MLP neurons of a small language model. Each row is named by its layer, matrix (down: output weights) and neuron, and shows model dimensions 96-191. Each number is 128 + 32 x the weight over its row's rms, rounded and kept within 0 to 255. Numbers have three digits each.
Before each neuron's rows, "fires before" lists the tokens most often just after its 100 highest values on Wikipedia text that the model never trained on. A number after a token or word is its count.

fires before: "\n" 94
L13.down187:148116143153145129117167139112130089151101143092102117111141100108091110171145124127164138132117166115137120114097116103110130160123125119130134154128128149000110120115109113132102146139147127132132157109159135106146131130129143131096107145158123104168107123146135115097118143113117119152

fires before: "0" 25, "2" 12, "1" 12, "9" 7, "3" 6
L22.down213:111114104101127133093176131143168099103128171139126110120110160121140142096179072149121146089106109183137096097122143140146097125146125134136150066142151061255080127184156111151147150182131080144153137132149147147098164103115120078110094114074174177111143102123135149104128168127101150154

fires before: " |" 36, ";" 7, ")" 5, " to" 4, "ing" 4, "7" 4
L22.down361:123110155181066098155090102170087161104147120152107117160138143119132242157139124165161151132122085097130108127115131134095102145100136135114140109179132138000126095073141066175071123077160107175159140076167138122133087130079123127084146140148166117139129132145133154136080112148125150087

fires before: "\n" 94
L13.down441:164139153122113154142120162131110099128096156136089132093152123133115130156149119152075165200131125132109149161064127090145123139168143097121145146114121115000159069108151139087118129058127108091094142141114135146134106110143148122149113138110155105120111121108146100049149123126143175146

fires before: "1" 23, "2" 17, "0" 15, " " 4
L5.down357:155106138088129171126139093103066120130135154190144105135061124071098159135104096185115128128129162183186144114171217115141108125201146133069146164114174166120123125126145132087135106135155097166082147195120133108085123150119115177124142115159174128119045121058150079120126165127122151128

fires before: "\n" 87
L8.down359:148140159095143103066103027151086152145135089071129147124132095091113137105122193108144120107095095119127115172104108122109093095164137080150062215100141109139119236125098167141159165099101120150146151064118119113136126178141160128132136148148140166116118128067161136175166113103089116137

fires before: "ed" 21, "s" 18, "d" 10, "8" 5, "ing" 4, "9" 4
L17.down691:112129122129127077139146147111126127105110126127178111141117079096184070164160111133111154178126139197166120117154200108149130163137095095161138123109138094104125170124090087074123147126148170162097131117161100121160111095142149127118127139108129123107046147154137149174193107160070089088

fires before: " " 48, "2" 8, "1" 5, " a" 4, " one" 4
L15.down762:138147082107146111116156168125123152148173177094133158164099095145099114079160113113112189114213109096172148118108200179174135127111094141063149132085157100123104102146206094121092157159172116121094108119135136080143128146128129097132141125074125153159121152101146102119135211110122144113

fires before: "1" 21, "2" 12, "7" 9, "9" 9, "8" 7, "," 4
L15.down332:137108164169167104107119085140092089132196090140158169088089117157165109153176134127134138075064083100142149109144131136147115111139104124125123184088167158137166062156153120086106185157118093154095130091110117116172165097144118149158111135081122124184145153160135109154139098048110191142

fires before: " (" 33, ":" 18, ")" 7, "3" 5, " |" 5, "2" 4
L22.down269:145161097168103150155141142100088086123143130112139151105163110153142147103142124148135159244143168166155075151134126045110129177146150142129179117110124110211145136115085117102166124111136124170162089092141129140151116101121102100103093145100096126166146143177117107180119152141122089155

fires before: "2" 71, "1" 15, "0" 7
L22.down588:085118138092118084115140154128101142130143139138086152140139144142141128124115153135169138084120145141120153147100099074148125124084127106116115157086119110255096176149101155128165132122071119122162124189105114131159115166107119062096116126116134130104115104132156109130135152121155120118

fires before: "\n" 97
L17.down527:144128134147137105133111118133117128134122161128155143159123104140125135133132135132135089122134135135137106103107130125116129154128133098148106106088121122000126120100146096135120136121113137114118115097146119138110128128171134130147117106113123137109106155149141140120137160129134106125

fires before: "2" 28, "3" 17, "6" 12, "5" 8, "7" 5, " " 5
L22.down26:156120073112155057133145093146141130095193087179203093160143052123072112167115111126133160188103118097141165111175107156098115131102145136112124149136161115153145098147073154161134208112156130122204162123164161138132165128105105109122092126097129067125144105176108124144071151117151110134

fires before: "ed" 34, "ing" 24, "er" 6, "ion" 5, "ation" 4
L22.down212:171144115094109123129139133167119149114155129069114114108113103109093158102144106108101143098148130108110185140149147149083079142152135140086179116126141123000176169164116125142145151114127114109110117113191161124140156101101121151031157159127151136165104121156129086179221103143134132106

fires before: " " 45, " |" 9, " Second" 7
L5.down266:146190096144085120096190132129139055182132127107148145176094110158137114127145097175131071144117146171133106168151193089192124093110148128137184152116119172104172159087127097130119106144161114114135182132148147116112164167110092150187103154156083109079094091126116088143137074158074127162

fires before: " |" 37, ")" 23, " " 17, " /" 6
L22.down152:185099134076118167130117175107104139124046098133150095141147066077060143175194111129119082174125181122130110106162139098127089154128121128090107131101174098087103143190134126056139150120114137139158087159201113174168133164133118104069086095160160127092162126072086137132119053147120128149

fires before: " of" 29, "," 14, " in" 7, "s" 5, "." 4
L2.down201:124125136151141087124099091155150115101178119115136079140129125117161127147145136096140148141134140178105140179141071161104124139123130133183112112143101114138111137125141136143138159108163129160092155067139058137076092138154179069126116145126123105068100151115151118115116145152113073159

fires before: "\n" 51, " " 27, " Qualification" 4
L11.down437:145082157097150091094074083072103160150154172115126130132068100133129145075171159125156119111117099162113121141080100140061130181155134184174118205101067126135088154076142176093089154104109167212121115151109127161114139144141056125167165054080135102165141175107140108117164113159144181138

fires before: "8" 29, "7" 20, "6" 19, "9" 8, " " 4
L20.down104:132150105079135183076148194155120087185079187114149134079071027078139099177107108154094163128112139084104093167163162141052151093110153126079156113074128084138154145119170150147121142154168140212128091101160107126127116126173143083069084092178172136171129133133110117165078140102136127110

fires before: "\n" 52, "9" 9, "7" 5, "8" 4
L11.down184:171087101130114158138091138123107120090113136139133113113132097101077072134131166100073115178114131125092125125132074091134126188167106148131152167139071173000120135112107103113129129146091111154113184145177152214124096171155129115090107087144184131154149149118132111105160188101111124108

fires before: "1" 15, "," 15, "2" 14, "er" 6, " " 5
L20.down33:091142116138134162096170086139125110125151124133080164098113105083150133121196165156147126108088107135128151148116099167103090121118131126157132126121151173196116101166082157165198150135075133095082151109128133103129133088134121074111141192127115186081159098211139094133142066046142119112

fires before: "," 27, "." 13, " and" 9, " |" 7, " in" 6, "s" 4
L20.down496:125185126149183130136136114161137139195143186100134152145168140104155155101150129148152142087134155146141120109168130093137166192105116150117123127076070085047140144153150143130134115209150135114136128095190107116068130124101105088149079053167115083146045095109135097170131170091081164162

fires before: " (" 32, " in" 7, " for" 7, " the" 5, " as" 4, "." 4
L15.down66:147168096184137137141124155115171089135166100095111116168156149158149230077096109195087217127140139108116113092103093144203108136084143131119158155137116070034173150136163085103119163155147099121141151137128185118097123150085178113114098101119112151093108125139142113121142132131098124133

fires before: "\n" 73, " the" 4
L13.down727:112091158177121151168143101084129155151156138153142086154106107116109182132119156184076129175111130127144103135072141185180185158124096109104125161154140145045131132145157143112138148110126082033136166116142115119143133126162151089153121116094170099144123153116130136104143068082144146096

fires before: "\n" 85, "---|---|---|---|" 10
L5.down395:180161115172156100144086116127089076075128115125167073124157189104091102079126105131161124117111138151105146105139097138143202124133128126162167113159121094154094162131130116127128084103133083064097098220098099154102105127220140154116134123128068160141097127079114175125165148153094177102

fires before: "\n" 81
L5.down501:128100123105074090121115117110094141186139199116156161176129107123085100179115138157196087103179137082107154113151123160108147157169089103139174088095153129188126162127123085116167117090153142114127082062183140177130140131107114101173194172142134088152139118152094094105137127112077114077

fires before: "0" 45, " " 11, "9" 10
L15.down78:151142173124149128129137142090081125140120112212153155120114092108038170114114137137146139132071131191101112194176127098134161139126147152124143115091150067139180124142139094142135141117128187166152111136093113096126115158159128119103127089161144146116092126149120126138086110119147116171

fires before: "\n" 94, "-" 4
L15.down641:151124131131116143115118142124124166105134150163126141168128099132112149154123115148120083129175129111134123128133130137149130127149125135118129114136105118000162126130132088132137110143141122102117101103145123094096138134146127110144108098100151119102108161151112134126128125128156108114

fires before: "9" 80, "\n" 18
L22.down3:128132115154144109153149083104142100135126111104130114126122149103107130088152119131132109143119112136103113154142114136138157143086142145114150124139138146255122139134103167130128146119151125113139139119133118119124140106128154128127141132141099120106131108106134134125121147127105114113

fires before: " |" 33, "\n" 19, "," 4
L12.down553:131091077108126173151182129091112089101126170088155098143250105158095142125141085149160077076173149105146094099125068129125104144120125093112157135176146058130143195104128121131123102107136142133151167081155108107126143157111059136122112145147138123142131147152119056098080133090122134085

fires before: "\n" 96
L15.down604:101112145124089095158106084157121107127113078121113116104145088073103136107104169133154108142150082130121119147078169137100107132154102121088107202170134129036142137176168138142164103144118102094139164132125112149169082177180182086173191117116092134117131107128062115021149096158132172083

fires before: "\n" 92, "-" 5
L22.down710:125153126138109111108151128129131111157130112096133124117118114119144124122097141110136139128140168101176158130113095155121135143137114164128142125129155108255111118129113176140108151103092117122132155142146122127126156116129124100113143133141139114133137097110137104152111146110111143101

fires before: "\n" 97
L13.down549:148129126136126152137109134132117161125144113151149125129145125129105135135127121147133114132136136105128123136106115105119145136138128117150094105130115132000124126116132080120119134111123127107133114107153122116102129133143127127150126114108141151140129163137142135129144124125142123119

fires before: "0" 53, "2" 19
L17.down723:104100113153110078120104116131140125118177096173131057203164151138165103112149114144132116133156139163106170106095100135146101104137123149102144152107132171087164113105107085077112117127156126164140136108171190000134133101035138142101103110098157082100146082139159192067164096162123085134

fires before: "s" 29, "4" 11, "1" 11, "7" 8, "-" 4, "6" 4
L22.down125:142157131106147157140120178111110064153138137132103096077098214090143107169113136117085161149146147182132141106196163141077176126067104151143075073137093143135134119121073140096126125118106146097129059147057077143108116128135115125151114165133130116121100155173101139124147128096127095113

fires before: "-" 68, "\n" 13, "metric" 4
L13.down227:089063155116178120128139132123131125112175159075080151146117044082102164123133142141168191195129095122156138122116118145115140142107133125114101138113183134149091169165110153136138162110151166173143166111152120103138095139122188153175167153146111109150109122101139100079103120136163059133

fires before: "1" 15, "4" 15, "8" 13, "3" 12, "2" 11, "6" 9
L22.down606:164161092068186172184065147115081137166100135130123112142086168164168083155143121128155151095155231145080180168099142141131103126087137137081081123155151049124125142093167124129085101093135154187105157059146134098129115129150141178186118118111063138160161087109136124129079182078100124105

fires before: " " 70, "\n" 10, "2" 5, "4" 5
L11.down735:109072129113144119157135118143155098130175123118088125116144191210150202131109121145177157136116172111124168135135128167139158115150155072109151120157184066167100136116127125107104191115060148176141160100148117138119123117153099169133123146071130116104152154137116037109084090120127120126

fires before: "7" 39, "8" 31, "6" 22, "9" 4
L20.down500:151130141161182082088123126162120102095142132170117152123152141107102069144167167106120123157173125146153143089164114114086126114139131121123147113142162091145206093104125130162131113165131100118102098123210117108105094104192072115090065076135116137095153120105126130108143125114146136113

fires before: "\n" 91, "-" 5
L22.down243:108133137130113114112174133130149126144113128128126113115119115146131126115135130102137115127115129134121161118123102129153070085113112154132139149146112139255108146140121157116128093147161127135118144165115129126124117157112107131118120120114109132111145133098114113120132122119107132149

fires before: "\n" 47, " The" 5
L4.down503:155097135072132108093094093117141136157190120146113148151084143153146115061164130148118045138078123149160128122164115129074119177155134103150114105132149132172109113079113161157124112131084123100103125112126138167102182097180122117139104118119136136113160102153145143097183170147150100129

fires before: "\n" 84
L5.down94:155144116161214109125087099110087150170165137145115106130139134138085112111152127155087080149166082146141124087096105158103144100138099173158076129131168131164142150142156147123136110071134143064136111066119161148113082095131158143123173118058095126145155126091154102079132134121128154138

fires before: "0" 79, "ing" 6
L12.down206:071184190135142115145160108126133177109096063131187074136151180145126186134120156110112142127192148069126166134153099133080102133221165111095109102185146096080181102146078103142168077118145117152142099137123158098141116128113152068113122175063139096135109111146143157083161132111095168098

fires before: "\n" 42, "9" 18, " |" 4
L17.down29:124126115138124141127113097131154149113141127148143125157139124104118127123095162105105104112150120088121134133127181114139087111158143108062138128148078142000148134175140132147144124115148118146094112107151113143143127139125123136106121127108101119173136126114130185109115139140110133108

fires before: "s" 25, "0" 14, "th" 10, "1" 9, "5" 4
L17.down95:160157135140102107118167136074124111152202144141130128092109096064137117072151170138180156153096148088119113118159158133117128086095206131178118109115165156128131169148072135104123087038138119098106114114130125146129158077154135103123139126123232149172134140119096131074091135096138161114

fires before: " " 49, " L" 5, "\n" 4
L13.down755:097199118084179091102053130107150093122147170143123158046136154153108122121165095135121201089113133079150096112182049105157106073117097146150113144165125154105102118116124104099111124149193102085124103109129103112200130138170157107167099153130096133186165134188162145105151122132077154047

fires before: "\n" 39, "|" 9, "-" 7, "." 6, "C" 6, " Andrew" 4
L2.down376:165116109127154128147158091196112141115145117125144153145070105176198111138162149058084119129116098142086105185128096127079146143112156124122111079112119134164150135151145127091122113066121096115121094106092154137139113119212156134102132104121156145111118162149185144094147125127167123155

fires before: "\n" 37, " a" 7, "ine" 5, " American" 4
L11.down343:101086107110133168101128164157150152110089116145172165115136093072131074115068221115195105123123085134037134083147085125099119152152132141149155114135116157049121128099114129116133131166112155129137088126114133151125113142078092180150112119125165126129155073112151176146045121112064167146

fires before: "\n" 85
L11.down528:099113122115081166105133079152112150130130115102131166182155072105081122148120121104145095120164158116134114123081109172087103105166170150157070139137125143000141139170132129164128085082084155107128125129164141140146173155143109133145165098098158151106087217131133147120156115140126126157

fires before: "\n" 58, "|" 8, " the" 6, "-" 5
L11.down743:120083126113168155061122099135158104110089147118179097126094099154095142161146129142145126133143138186164141192104149105174129103139116118095106170135124126000105185083119089105092133138144176067163059097136140131149107125133148192126119064138123098187154157141126171107101154143119079112

fires before: "7" 24, "8" 22, "6" 18, "5" 6
L20.down388:092190177113159101108073146159137122166121150122154173095075108134141124157093106119130106137154135176111080103092080111079154120106173128121074152124115119145109149168187082211116114105133095074138134125166109071165116127096160117119060110144124120150136127147027111128151138134130102121

fires before: "3" 24, "2" 14, "4" 7, "0" 5, "1" 5, "6" 5
L20.down713:126156148123145162110093141158169153166075087107148148159113081086136122154080150133126141159093125129130088200056110147121107149128220081107168130170136127236185155151067159144112127136064127134130117162068124104166181165138160106088094169113114091151144131180086106108118170092128126103

fires before: "0" 57, "9" 25, "1" 16
L20.down380:125111171127119154190078076091089099106124130099139158161133110115150090141126150094111131114103138147150112128144114156093146170104131053107100075138138122204174099101165125159094102190124133065130136090132084088101097160112171123147194118099113176080126105156163170126162111169082151129

fires before: "\n" 100
L17.down379:130129136149133131137126129126119147123126105153131117147126107134132155135125127108135116141124130123120105112116130126109148132115131118137121128137128131000142115126145080131134125116120137139133121117146132136123127125144128133126138114132120130127122166153146133154138158124146136125

fires before: " " 41, "," 9, "." 7, " War" 5, "6" 5, "1" 5
L13.down238:078110129143193149139153117133159136084160166124154139132134132122186145103134118111128114078135132125140170166193051143162108155129136151107082101094149063162122139092131057127150102132129118134069140155108121105099094174174122113154133175124150135071155135178074171160136127066118137147

fires before: "1" 29, "2" 28, "," 7, "3" 4, "8" 4, "6" 4
L17.down194:121132100171157169091143169106171125105141109130140140144154092090152124117136119168122160099197105124175102125112192130134128125063153120145075106149156164170149122209127116111116114139169152093109169101110065116090157124088067148125125157106104123139099117144159097089111109153127100146

fires before: "2" 40, "1" 27, "3" 18, "5" 5, "4" 5, "0" 4
L20.down177:091101140093086142097120144155124141176107223071105158110104105122066091121118086146123119161131164170166090103079130083119134165096172067122112123118079159214122165113134092159167113148103132138142111189112160109167113162127133141109113086134122160147138085122080132102112136091121175144

fires before: "\n" 95
L12.down329:150095114153133113117115155138098134108116153155194116166093084118108135114111061120088110179153145107118054148103152127128169153166126073136096153118093114021124075133125053124124106145165046063137102110195107111142124128204177143148123085144137148099093143166113172097148165099156110124

fires before: "9" 42, "0" 24, "8" 6
L17.down622:109115197128123161139155161115095206105126127121110149149148225112180091097085115121084151106090142103133142077134121146131084182114089169136122044132121127107142134099111172075145114185164145104134120134099074129095144091150153093098145128107103057170153128128118135130111105023136115137

fires before: "\n" 95
L22.down723:143103128140111125123136118124143115116132123135137157146105134120129123138102119131120131137125160124110123112151142130131119132124150136094111146126139121255122114133105141149099118115154112150155139149115158162134118130111118140107137123132111124122140120143117134133124086122125106121

fires before: "s" 26, ":" 8, "–" 6, "is" 6, "," 6, " season" 6
L15.down676:117158152119135141146087110112149120133152117126111088087140065158127113141123161124124112074128085162127152170160110195099163163161104118119127144094132107124146181151142114142111145156133131106168071094164076119104095089063110127118116064109149097113070181149106178163177107163064129137

fires before: "\n" 77, "$" 5
L5.down37:163117141100138094163139117086083105085114151110134128105112120174076090080117132178147127108171163034100137131148113151121176131080136134129114086096163136193078146105151165191189149099157086092097133115124111153122097162138106133134138092189108203077121112086156147085156164133094099121

fires before: " of" 24, "–" 17, "s" 14, "9" 5
L22.down636:134111126103123086180134163174132081101121206145093158119108098124166132149131088124155155117101151168097139166157161125159079127104102113118165105102151155022070126130118132134148092099073123187088104067171163119090131092108144105081115138139162137128091155136155112110159111094054146173

fires before: "\n" 98
L2.down558:176094135096162108142069084122082149154167122131139166204128124113148112097141151110074124139088102140117154143143119145099189156122168135129101119127147142172110142160147206132148138101094154141100084070103111174138115096172122116158158130121114108111123135097192122114097123089165159134

fires before: "1" 23, "2" 16, " " 9, "ela" 7, "sson" 4
L22.down734:089150197127112139181170160113115112124082091112166173133133150093112124119153178159118125093139133179112127196086171171103114096123068208104133094120122108097128098137156075148108121146122156160133138093091132193117079162123099115146122154123125143138138131101119118107104156079131194053

fires before: "\n" 94
L22.down485:117102105116120103113112124128142123104153153122134106098138161116147107107095130115142157114111145164103136118132131114154133139132106131121120142118134130255081127109130144132124134126124116130108122148121140156120149126098113095140101113141132118122119110136129138132117137128100112129

fires before: "0" 17, "9" 16, "6" 10, "3" 9, "8" 8, "7" 7
L20.down580:099108122149153171143095128048167073152134147091191130117170094146183161101139104109111164118173184119093124140175144150099137139098127121115084105152128155122147159147112126149120111088121180125153085099142123084099123111153101143105154109146114126152178159146097114136140147099142194079

fires before: "0" 28, "9" 10, "ve" 5, "t" 5, "8" 4
L15.down750:175107132129125157105099175160129090137122215168181078103110114092139090123159100071112116095169118147132145114142102147091091184155056100121127163118167136011089131116124120128149146135119172140119149133167152140109076153102117145079141155210164087161128201068139132190157123114106102165

fires before: "\n" 64, "oc" 5
L8.down67:111151141107168142154127124087191120138128157154136122096099184090136111123181092125059148133125159128129151101159105161168157076107065118079166101113094133067080118108109096110154110184120134136151112085081198133110152110127142147117138142157128093106145152142187167108127174125135134079

fires before: "\n" 87, "-" 6
L13.down88:133144145154113137115125177140109106178132137130149146064148092157097160158167093149096149151168159123134102105044114141161139141143157099120129137161143107000157154130117119146192115164130125163188114051148119109097119093091137083162170112152142153131133130146130166095093103107119111132

fires before: "\n" 61, "st" 5, " October" 4
L8.down750:128156109082198173161160073105170129131168132179178187097132139192106159167130098212083152167152152127087088126113095095146092086191129153148035170110115084104185058101120162089131138082126103093105116118116153161113127150108108171127098100056152138132104112081127096130122151103067170150

fires before: " " 38, " October" 4, "^{" 4, "." 4, "te" 4, "aged" 4
L22.down307:152127079106198126127137068104101151118123142174137109131127104136160168117181145129120170134120129146176188108129059137114096088147165146094152107149186133000149155150150141087148095138127082123160111111139159177132173059112076079081177111115114182103128172127143152159156114103112107148

fires before: "6" 31, "1" 21, "9" 16, "5" 12, "7" 9, "8" 9
L22.down28:173106117168117163097154143099110123110109197166113124109099167129109078123096141151112153101124146109125183180125095125129093072108163141138119158132146124153107077066159128099122110156149076163108142100163119166084173099133086171130173104137092110147121102119140140184074126129146133109

fires before: "4" 14, "7" 11, "6" 11, "1" 10, "8" 8, "9" 7
L17.down119:106146173163151110097117157112090115089083149095165162128152120104176152151155120037106132169186154141098136094152101098119144137098140128123121102127135078227101087092123188186139115178123115134121155165133125091067133132094159101119107104156138158152147120204113101079116142141096092094

fires before: " |" 35, "1" 7, "–" 6, "4" 5, " /" 5, "6" 4
L5.down461:108175153150143108135108123109098119063068075115141137168066077075170095126139088085198123132170144125065184047084137083086146121176132117067178160142103140167097152152080122165131084114130152088157163122144081161101122120068100096180115162124125128180113118161083139185163141111177132137

fires before: " States" 39, " as" 7, " Kingdom" 5, " " 4, " in" 4
L8.down325:133166144129155144112105136115119132134147085126178108133140137119074143137092142152128151092141172184172165167082145059170141167158125129074112172154104098116172143137147082094137094144152106155128108142128110111096105149133079129120037086066171168139137170080126153071105095149061103094

fires before: "\n" 96
L17.down483:159117141138128133119127130139105160129133125129136124093109110119131112141123137120140106141139099112134118125136140143111126135123107119148094153108115135000120102117152096147148142089122130117142108125150132143120115110153137144141108137139140123117122165139141135112162133101144123075

fires before: "1" 43, "2" 29, "0" 25
L2.down474:123156136142154129176121115132108130130155139101135068181114084134124144093108179123146109132088156087088120121167109161118146116131132144100088064176087163207158145066068125199142168080107145149109111110110136160159187136115127104133136154135153178147124140124178103057147136122239123176

fires before: "2" 25, "\\" 14, "k" 12, "partial" 6, "1" 5, "3" 4
L2.down711:129130085097174151163131120104102094132180144124107171118128140117093121091096140111107132095139183138164142119144077129110136116115154111116190143138118128135156090127177118102077132128152157078175123201141063119162095210128128118169093169098150114126146165122144085113061163147211136170

fires before: "9" 45, "8" 15, "7" 10, "6" 6
L20.down99:158149154147116126075135180076110135105088132131154082115157149117148157179152138104151170164117163111114186091207107136118158148070087128104110111160152110050143152138178155119080113140146123123186130078093104134104123119168121159141138160054113107160129130163110077198120100126142091085

fires before: "\n" 100
L4.down285:145112113093151096169104107120100158112172143117167153183105180141167060068140177112086133160133106165115137155164154154096154124140151144133128099152101133212135169151147190113132153085109126168080084123060123170128134101158129109125128122125122155100114086096151132091083125140192119126

fires before: "\n" 89
L4.down410:132112144128121161061174047059078117135171181182139136155151133129086128167097117167175095126185103125153122147131158158159175113121107121145173150167064087078130161141149142111124165112119130133121073089170127189175121168108159137203130098166103092108088099109076150133145149154090145141

fires before: "4" 23, "3" 22, "2" 7, "5" 5, "," 4
L20.down697:139108148142118142106179121114127061179119128155151193097069162121094142130147128160106125099126144146114144153140138121081119163072113121138107108139183095190120099076132140207129131111107108165079127114164073195127043114138132136112135109062191138141090096085125114144118149136050129086

fires before: " |" 78, "})" 4
L20.down383:142118101113182149136204041105120107164140131127135099100193156154111126118139130130155071170128134129176134129083125094114143129101051110164130197119056134149151158124079141161081142106121141141082083060155129127119161089167128130146132142108124150111124130139115135156104163089147116086

fires before: "\n" 96
L12.down740:167096132083157116182104145161128063092108132136140166151075101087182132105141116124106050154125176073144139136097093172140134139177142092157111103172106150063077170093087114133132206160113094163085135138192129070157108107184180081112098091131114103105134141129099110107146154144126094122

fires before: " |" 41, "1" 14, "0" 8
L20.down46:142167114141134134134143098072173112182183093080104172104090106135149126105147152137089140135119145166121106088142162118172099061101135093180119104134116210097105125053128150093116096134091106159183127106132107116093115142120143134129114186178152166120112101059087152123128116148131163102

fires before: "==" 30, "\n" 16, "In" 12, "The" 9, "G" 4
L4.down235:108135138146143105140107122130145126131096155135084077161119142125178133095098135159112120153185138120103136079121095137136135104154139123179117084142158132216129137136138164159163163092077115112126050103115124166139156111183124070171150080131118164050167088095154100099167152173186080162

fires before: "\n" 50, " " 9, "," 5
L17.down21:127156112099138117104130094103137101159117168140167136116130116158127189143102164154174170123127107147123149122124112127133129118133147138159120137160136103000177099074121110071175202107075137118126112118106138104121108162117108121138089090138117154118116147150131176156114133084128111118

fires before: "2" 33, "0" 27, "1" 24, "." 7
L2.down370:117106162148112126125084144077141107128157190050169107119140040162097189113114161135119098143141104110110148148136065113076164175136137138140123124176103159134141157062041121149109156118130118111158120113099135152105167142112124084137129143131126143137120143159155144104128149089184104163

fires before: "0" 41, "1" 37, "2" 21
L20.down108:117157144131074095143100131046148090184159157108097130069179137219139143131153113168132170103126113156149100120130117140123096118139146145188107121099148148122127118075132124146139094139108155089098088152092123157105050137147106186098235152169088159111117098059154060091161119109094143153

fires before: "\n" 90
L11.down435:161158135108119171170118119182092125163199070109160120138125114151175108118087152117153139181142121123069032129101096097104129116131145153105152164114147059087127134176132083120134097175109086081130122110167140126121110151070095109180142114091149154124148083127129178101108156135072166134

fires before: " " 36, " |" 22, "\n" 5, " +" 4
L13.down186:154124105140074157088167108157159159138161157155116128125160177129106152115142163146146158178143122191117117076117091183173144131088129111190148176169158101143150082122194134179136155083104090087128099064198093115141115116161132126113107099157121132106119124184072124093110099143185146112

fires before: " " 39, "0" 20, "loan" 5, "1" 5, " |" 4
L8.down653:097097127148052123187157158137094072152102133143130116176178112076173154120092100095184069132134129097133185098148087152184069125100168117121102133128102082111086150101093067152143130135133129124161171162130112146121187142118129122139130121135144135103176119166157104129192212024127187127

fires before: "0" 32, "1" 28, "2" 10, "3" 4
L20.down491:141127107175118141156166158078135106123115161106182121143118110141118127148121136124091112172116197121148092093182131116110111092153163116115122144113161197124135106156085168151121127082168081106166151126109162159154133182122088134128057161147140125090109166163129047049155137077162142087

fires before: "\n" 94
L17.down541:197111140110116144140150116121115171134160130125146134129106099140178107148120120143110097094138121110116151141149118140126132143129124131144091105147099128000152130121140101093134108086137137123147132094155115131118151126187148138121125111147143132130145139130150160117110132107131111136

fires before: "\n" 82, "s" 10
L5.down647:139141120156154108188093142164105140112074131116110105124181090103195065062121176095125098164179121045151140108144156178153149156152107133135082074179083127009109150094100099115160135063120112141092124099144162147128094145093135081155152096111077150143148135168090088086211148155100102104

fires before: " |" 29, "0" 16, " " 9, "6" 6, "." 4, "2" 4
L12.down124:172144098060138140109099131143131104228098124155125135158113104096155141127095083042148141055170142081155113134125105109150149151156154091154104125179153133148091113104155151130073087122183129170077099088116127097137087080069139105098188173098131091151160114129136111081110140143133103165